Weights of a small transformer language model: 11 layers, rotary positions.
MLP neurons of a small language model. Each row is named by its layer, matrix (down: output weights) and neuron, and shows model dimensions 432-527. Each number is 128 + 32 x the weight over its row's rms, rounded and kept within 0 to 255. Numbers have three digits each. A neuron's up and down rows have the sign that makes its largest values positive.
Before each neuron's rows is what it responds to, as a language model described it from the Wikipedia text at the highest values.

Mid-word pieces of chemical and disease names and the function words right after them in medical or chemistry prose, e.g. p-hen-oxy, diab-et-es, histamine and, died of.
L8.down2693:119171130138103105093078149126160132134108100090118098110111130188085121149119169126087129156101070157140096149135112100108166113107138048162107144106187150145132130099105133149135133153144148114139148132100108091148180112141102084144071132113137171124144214102095117105172146151142150075

Line-initial dash bullets in infobox-style key: value lists and pipe characters opening table rows, e.g. "- ChEMBL:", "| UniProt".
L4.down1461:089121115132136142190105166166108145092180100152145135202143151108142191154192127138138148119147119059118153116144101104107176157131106130154114135132171104155142091130108126142177083089178135126113130132094087141111079094125100128118182091121097152094108094154123117136107150161123113162

Dashes, commas and similar breaks right after a noun phrase, before its clause finishes, such as "the alpine specimens —", "Squadrons,", "that —".
L7.down1087:146075143151152094163111103143140106112118139176109171120118110138178120163106167056091086157104110148165084091120097095191131115118114118119144179122148126160144116086161162124117128101145133129117089103037147106152092134114098171109132200148150156102078150083154173169105169136101173108

Mid-word fragments, often "ol", as in accolade, Eumolpus, sociolinguist, Holstein; also year-plus-parenthesis in biographical dates, e.g. 1940), 1918), 2003).
L8.down2330:145094106105173097160115087171141137114108143080122094178132122191142084109114138115087088154152122138127125153177158099142154069165147164096133155161094169072152118200105141098155130125059134103170143075180084139106095094184095168125127120126115177160153116049099162044193123081094146162

Word-internal pieces of words split into several tokens, strongest in chemical and pharmacology names (p-hen-oxy, meth-an-ol, neurop-ept-ide), also openers like autom, tra, prem, and ISBN digits.
L7.down275:113131131154148031172130156133097133130156127154146116126067090128109117134124133134106126088126054114160122103157094140165127067084127130133115124081104159141131159091181088131115119138122130128160062184200146112116100084125140091131131152090160143157157070141136076155108172099121135142

Line breaks and heading or table delimiters ending a structural line, such as after an article's one-line description, a list item, a table row, or a section heading (==, ===, |).
L4.down2352:115117153125172146113132130145177118076118153084129086181121098159154156112086145124118118151084163139157099105123188100158134114129104149163150125158133134163147100107086135118118173108160093182124129160057173108102136138129122143099138179168188152135171109182106073148115114131136145115

Fires on early or middle subword pieces of rare proper names, mostly surnames, brands and places, often in tables or lists, e.g. ZA-K-SA, Cre-ighton, Pet-rop-avl.
L7.down1819:120146184142132118173148076142200155133119085143097173113193119139127145119073161121146113095112093132098170095122212100098137129136172143100174143076158141181105178118137117151113118145126127083104142138180083100152184101087136179197185075113085118153110122132139102067147100107115127110

Commas fused to the end of a word, often a split proper name, closing a noun phrase before the main clause or apposition, as in Anderson, / Opaliński, / Attila,.
L4.down1552:131107111138142067149060160167120117136083149090124147141134177146139056089088117133120110135128158140106121163134143089159117163093134057125105150122154145173170136090145089137153135093153124123106183073135134103207104089104157107129068134139194077126150161139184120149125145101127169141

Final token closing a date or time reference, mostly a year's last digits as in 16'55', 177'9,' and 48' BC', also War, season, death.
L4.down211:142123080103151110083107111141136130143138091122076110106151128147149152120145134156196117137098087191135178147104133083109132087095130103115143167140129131118144122077122103145145194092174120121118124117176150156152133109130070177180067129088084151149103135132157197092125145070105113122

Inner subword pieces of rare words, usually proper names, that are split across tokens, such as eb in Rynkeby, omp in Pompey, chw in Botchwey.
L8.down1523:089091215053144148109181137147130116100129154100086131145143143114080142192153159077150125130121119172118195079104123166112156121093117114153142172149059170136123137094160148137130148166142089121193161151048094116089099147141119138141128168132106108132065068139114062193174072149123111098

Closing parenthesis or comma ending an aside after a name, especially biography birth years like "(born 1990)"; also "on", "United" after places/names.
L7.down1848:172135116096148139097166134138150100130157141173112066159105068201109125140077109176090074161119187141176119159171117154166146173127132152127122084181092093145130176126154132139125054137138141095094127152059121173116127161125146121089167059121176130104109080114128101202136150118120188132

Tokens finishing a factual historical statement: passive participles after was (proclaimed, consecrated, overthrown, given), year-ending digits (10'80', 1767–18), and objects like him.
L8.down2302:165082078127175104124140089116081178157148143134115125108156092122095137129168112116089117139107128152117160155136117120106122096125208127095054096087119122036079089134111119101092138223144120163087105113078100127099135156133126121163099127187091105165111124113138087115142136100117110094

Commas fused to the last word of a main clause, usually a noun, before and, but, which, including, e.g. plan, building, sentences.
L7.down1057:095129105147098090146077125087125149117143128136129108110135120121129129149122146119180145098199122168145132147092183078114131140075118161159138125118120107119119051133076109154133130123170052165109112096164139128133096129095150119199095119087129140140135119120184140158149095082117146155

Mostly articles (the, a) after prepositions, and line breaks or table pipes ending list or table items, often right after a year or date.
L8.down113:099109155116170086124132062108121108114152155096141152134131180172179179100183148073177056168117137119136095112148118139194139171136151144083141132109129118144196142133139106160090120149150100067117203118112095122152173119134126137104114112092141137163144116096134082122157113109150113070

Mainly the L (loss) cell after a pipe in sports schedule tables, like "| L 0–42"; also pipes before positions in squad lists, and time/circumstance words like after, at, during.
L7.down618:134131103069151162099178118105063148144142164198103066131137105122137113134135137144159116120143146167132114127130171106081145098128113137125111133103114106177125171116160126111157159076124148157059164173074188121078112069120068129188098141131134147159163094120182157102163196071116141106

Commas fused to the last word piece of a noun phrase (consent, clubs, Cervi), and prepositions (in, at, of) opening a new phrase, before a relative, participial or added clause.
L8.down503:160112162144178112147124104112112172150114155110094117092135084220189124168164163116145165130132123149139125112134045079123147120144126120110153108067142088091177137082108195107096071144108190100087157125123121070149127102142181174149133074132103156147166171089098175106072222143121131156

Fires on the token that closes a named venue or institution and leads into its location: commas, "in", semicolons, as in "Towson University in", "Kensington High Street,", "Memorial Stadium;".
L4.down1922:136114167113083138108140104105124088133121168127146133129126071127061118109128113135096159117124122066064160122092141201116107132150094124125132127196175112100109104123156104173121089197121120097141141097119122139138162145132153121136165077128118127158111115097140135095147127121108084100

Tokens in the middle of multiword proper titles or names such as songs, shows, films and businesses, e.g. Music in the Air, Gray's Inn, Deepest Blue.
L8.down1626:080178103113129141108147148088114096106139065064151130146140107125173123105162139144121199115152086149136141176154146129122116102076124137110167112126111087134139069089104120091140109140159129108148104160103099105117153110116131103157154135114105099078151118166196166095091097126116105168

Opening token of a new entry in infoboxes and tables, such as the "-" starting a field line (Operator, Awards) or a cell's first number.
L8.down533:134106122124130143080078142151153179126152159113161131153115152104106121070075106139143099068137169109142133182112101126097152195117164144061118067138153116098143079152114150187200130138141109155081107142153151151146129145143185162117115062157091135176138158148122124105157055069178098154

Fires on the word right after a sentence subject or modal in expository text, mostly verbs or adverbs such as can also, can be, is, occurs, expressed.
L4.down864:139128138175129126082109176131111125135222150158049179121143140120027172120117139180149100104155141133132145098166159140138108117112120124097180141114168093092152214077097119110160099165100103117096067134123094134131182116159098129149102129137135142123154132129099136144158047135154152087

Tokens inside or just before names of schools, museums, publishers and places, especially after "at", "studied at" or "Education:", such as the Albany Academy, Kunsthistorisches, Shoreham.
L8.down56:116034126143119138101113187110142107160128129128103182149117148117130165090102108085176112110111147072118145107157090145143056115066180127089183100167141100136102192090137077128111153114138189151072184133168113100133090039127106151089133129136113153171134082125113123162092108154079151089

The last digit and closing bracket of a lead-sentence date span, such as 1941) or 1918) in Wikipedia biographies; also other closing parentheses and standalone years (2004, 2021).
L4.down2585:100151124147172156135081165164120144087115076116136124119190175120139112100099101096140093155149121137130122117140106093174096129118104189020102147122122097185099172170112111150111151056159120078147153113160179189114100082137128132129055109091096105100147175142114147135132127105132093082

A comma fused to or following the last word of a clause, often a noun after "the", as in "the city," "the record," or "disbanded,".
L4.down1405:128117069183127044128130098102114147114089100125149129133100121151162116141169145087096113135177085112147097153161090119082116133076122139181126110067137163145159118123107110151130115166108119114095099084122135147094115152125085160130176121113084180109138122105174104057147118087129124132

Pipe separators and result letters (L) in sports and stats tables, plus mid-word verb stems before endings, such as cro-on-ed, appreci-ated, drown-ed.
L8.down593:150103145102109127123134112179053149099136113112157148178136099098137130161143158182115163111184176179136116132170144152124124126112129104149100191127131090186154145096083109126097107135070110164134200125105180085170160149189188100144108147074086134122140111105104091172078180117096131050

Mid-word pieces, often after a hyphen (-proposed, -backed, sup·remacy, hal·oc·arbons), and linking words before a phrase (part of, along with, bounded by).
L8.down572:119105143102111113180127148173157117142099116109124108153132179115127126150159104107146153136111151167144098082119130150136133141110132126107103071121111080162139129131105122133137088095113141174153071102107128139120128149148140134186120100149128142125172126160088097078141106147186108110

Articles and prepositions in the middle of capitalized titles and names, such as "Music in the Air", "Queen of the Gypsies", "Band of Gold", "Democratic Republic of the Congo".
L7.down2223:145114124171118147110116078111217171063065157162098139133116053120156145089085136144124163079122124093141199138138115127137088112133082150105130137182120145159102150058160172151157123138114062141172097133107125094110130144109135183083093145113126140079133209110129139140114228185131101141

Opening one-letter or short word-pieces of multi-token proper names, mostly player surnames and club or place names in football tables and match reports, such as F(ouzair), G(ato), East F(ife).
L8.down2277:187129077060155160134126192172070112149175127138103125107086097130137118172147136159134162127119166195140123169158119168130145098109140179123171149133137142057183135096174099156156101147100139130156143163102163075167119149138088171109176179146129130134137163130166160147090117135103122129

The word part in part of, took part and the northern part, plus role and relation links such as as and colon in cast lists, counterpart, among.
L4.down1106:193147086145101107168142122120176181122156136085138135137182140140101105137157170098083096174114125118171136135066121119111081175132127102072175106164098120120151117120129108157094139101131098088154141129186127085124100108090071157111119110119085063147115161165115126099127086047084182142

Words completing a verb phrase before a preposition or complement, like him after made or keep, became part, his support; also table cells such as MF, FW.
L7.down445:148142157115157150147133090127102140157125100119160135131135054040163116095097169087107109103115144133094094135146144097122070126112132102152184134052140051149097107085097140054162086154136113160107081082155189097137095169075083092153106049086103096111106052117121132133139122120100154110

Small number tokens opening a number, mostly in pipe-delimited stat or sports table cells (| 26 |) or as day-of-month before a month (27 April).
L7.down2034:125147137117079090156153138182109159186164109138104159132148116111065163136146100167168139120165147077139096094160117183131117101069176123155103151180117127123122092163149096091119149107117122166164078097148135108135181075183111148165129114135157169098101117138103123117115064101159125133

Last word (often a common noun) of multiword proper names and work titles, as in Killer Shrews, White House, Golden State.
L4.down1531:137100085098175112123139135214092105160137162145153128114081115148115195144070149131183183164144163153150164157088112126135137096126102078178088137090093082130124117098136085135131131090080106148091168124093091153109096167139172077136159144087100135153060097161193126102160121120120141135

Fires on a split-off initial "F" or "f" that begins a longer word or name, such as f|iasco, F|oucault, F|ouzair, F|.S.U. Weaker hits land on scattered whole words like national, right, king and day.
L4.down1969:122125169129127175097134160119127159152157108143178142146156091119179163141179198160098121126126107165143110175111095128171116069109120131136161177167156150125183110127159142116183091180087123149139133074088068145123086106087094089138145106123181177153136133094160098151036150136113095140

Pipe separators in the middle of numeric table rows (sports stats, election results), plus inner digits of coordinates and unit conversions, e.g. 19,757 ft, 3.3614°W.
L4.down677:117116131153102117034174129162125126135175152116090134104175210105140130124119091117165168161135127136144139128124117126142136151156115150069120122183103131134045109099119082112128163109117099108134118170138166141101152099098064119134089052157100134173140098091075066123141144091116164120

Tokens ending a sentence's subject, usually a person's surname, just before its verb or appositive (Wood, | Hoz, | Galileo reported); also cells in tables such as track durations.
L8.down624:109130124159138128169129160114119077137127132121169106081135164124098114137098125065173098097126110181137076070050108152095143085129153113179169165170140081158093129179098175104140120089136145142113115123119075012104197095142172145099092143103184104108158110115157126168142144089142170119

Word pieces inside non-English titles, names and institutions, mostly German, in citations, such as Sch(riften), Medizin-ische, Kunsthistoris-ches; weaker on their or its after At or During.
L7.down2113:126102146197117076100119146103130168110158122138130094138118165167110106135097172120144081109132082160147156107115131119113120080190090171116128118134143130145129116124128163148109115095116133064132095145178143103138105117126026110159107079119096190129165101098161168066103132080065154136

Tokens just before a year or date in historical text, chiefly "in", "c.", "around" and century digits like 17 or 18, as in "composed in c. 1890" and "in the 1770s".
L7.down2207:127146143096134164126100085138162103130078138131130148083066132125093172093106156122158114118117125089133107121147146101157064201182151108062128140095139154172068141062119119146152106113114079147090135112083120089100140100117047135105146076114099169130079095122116171128129217136131128110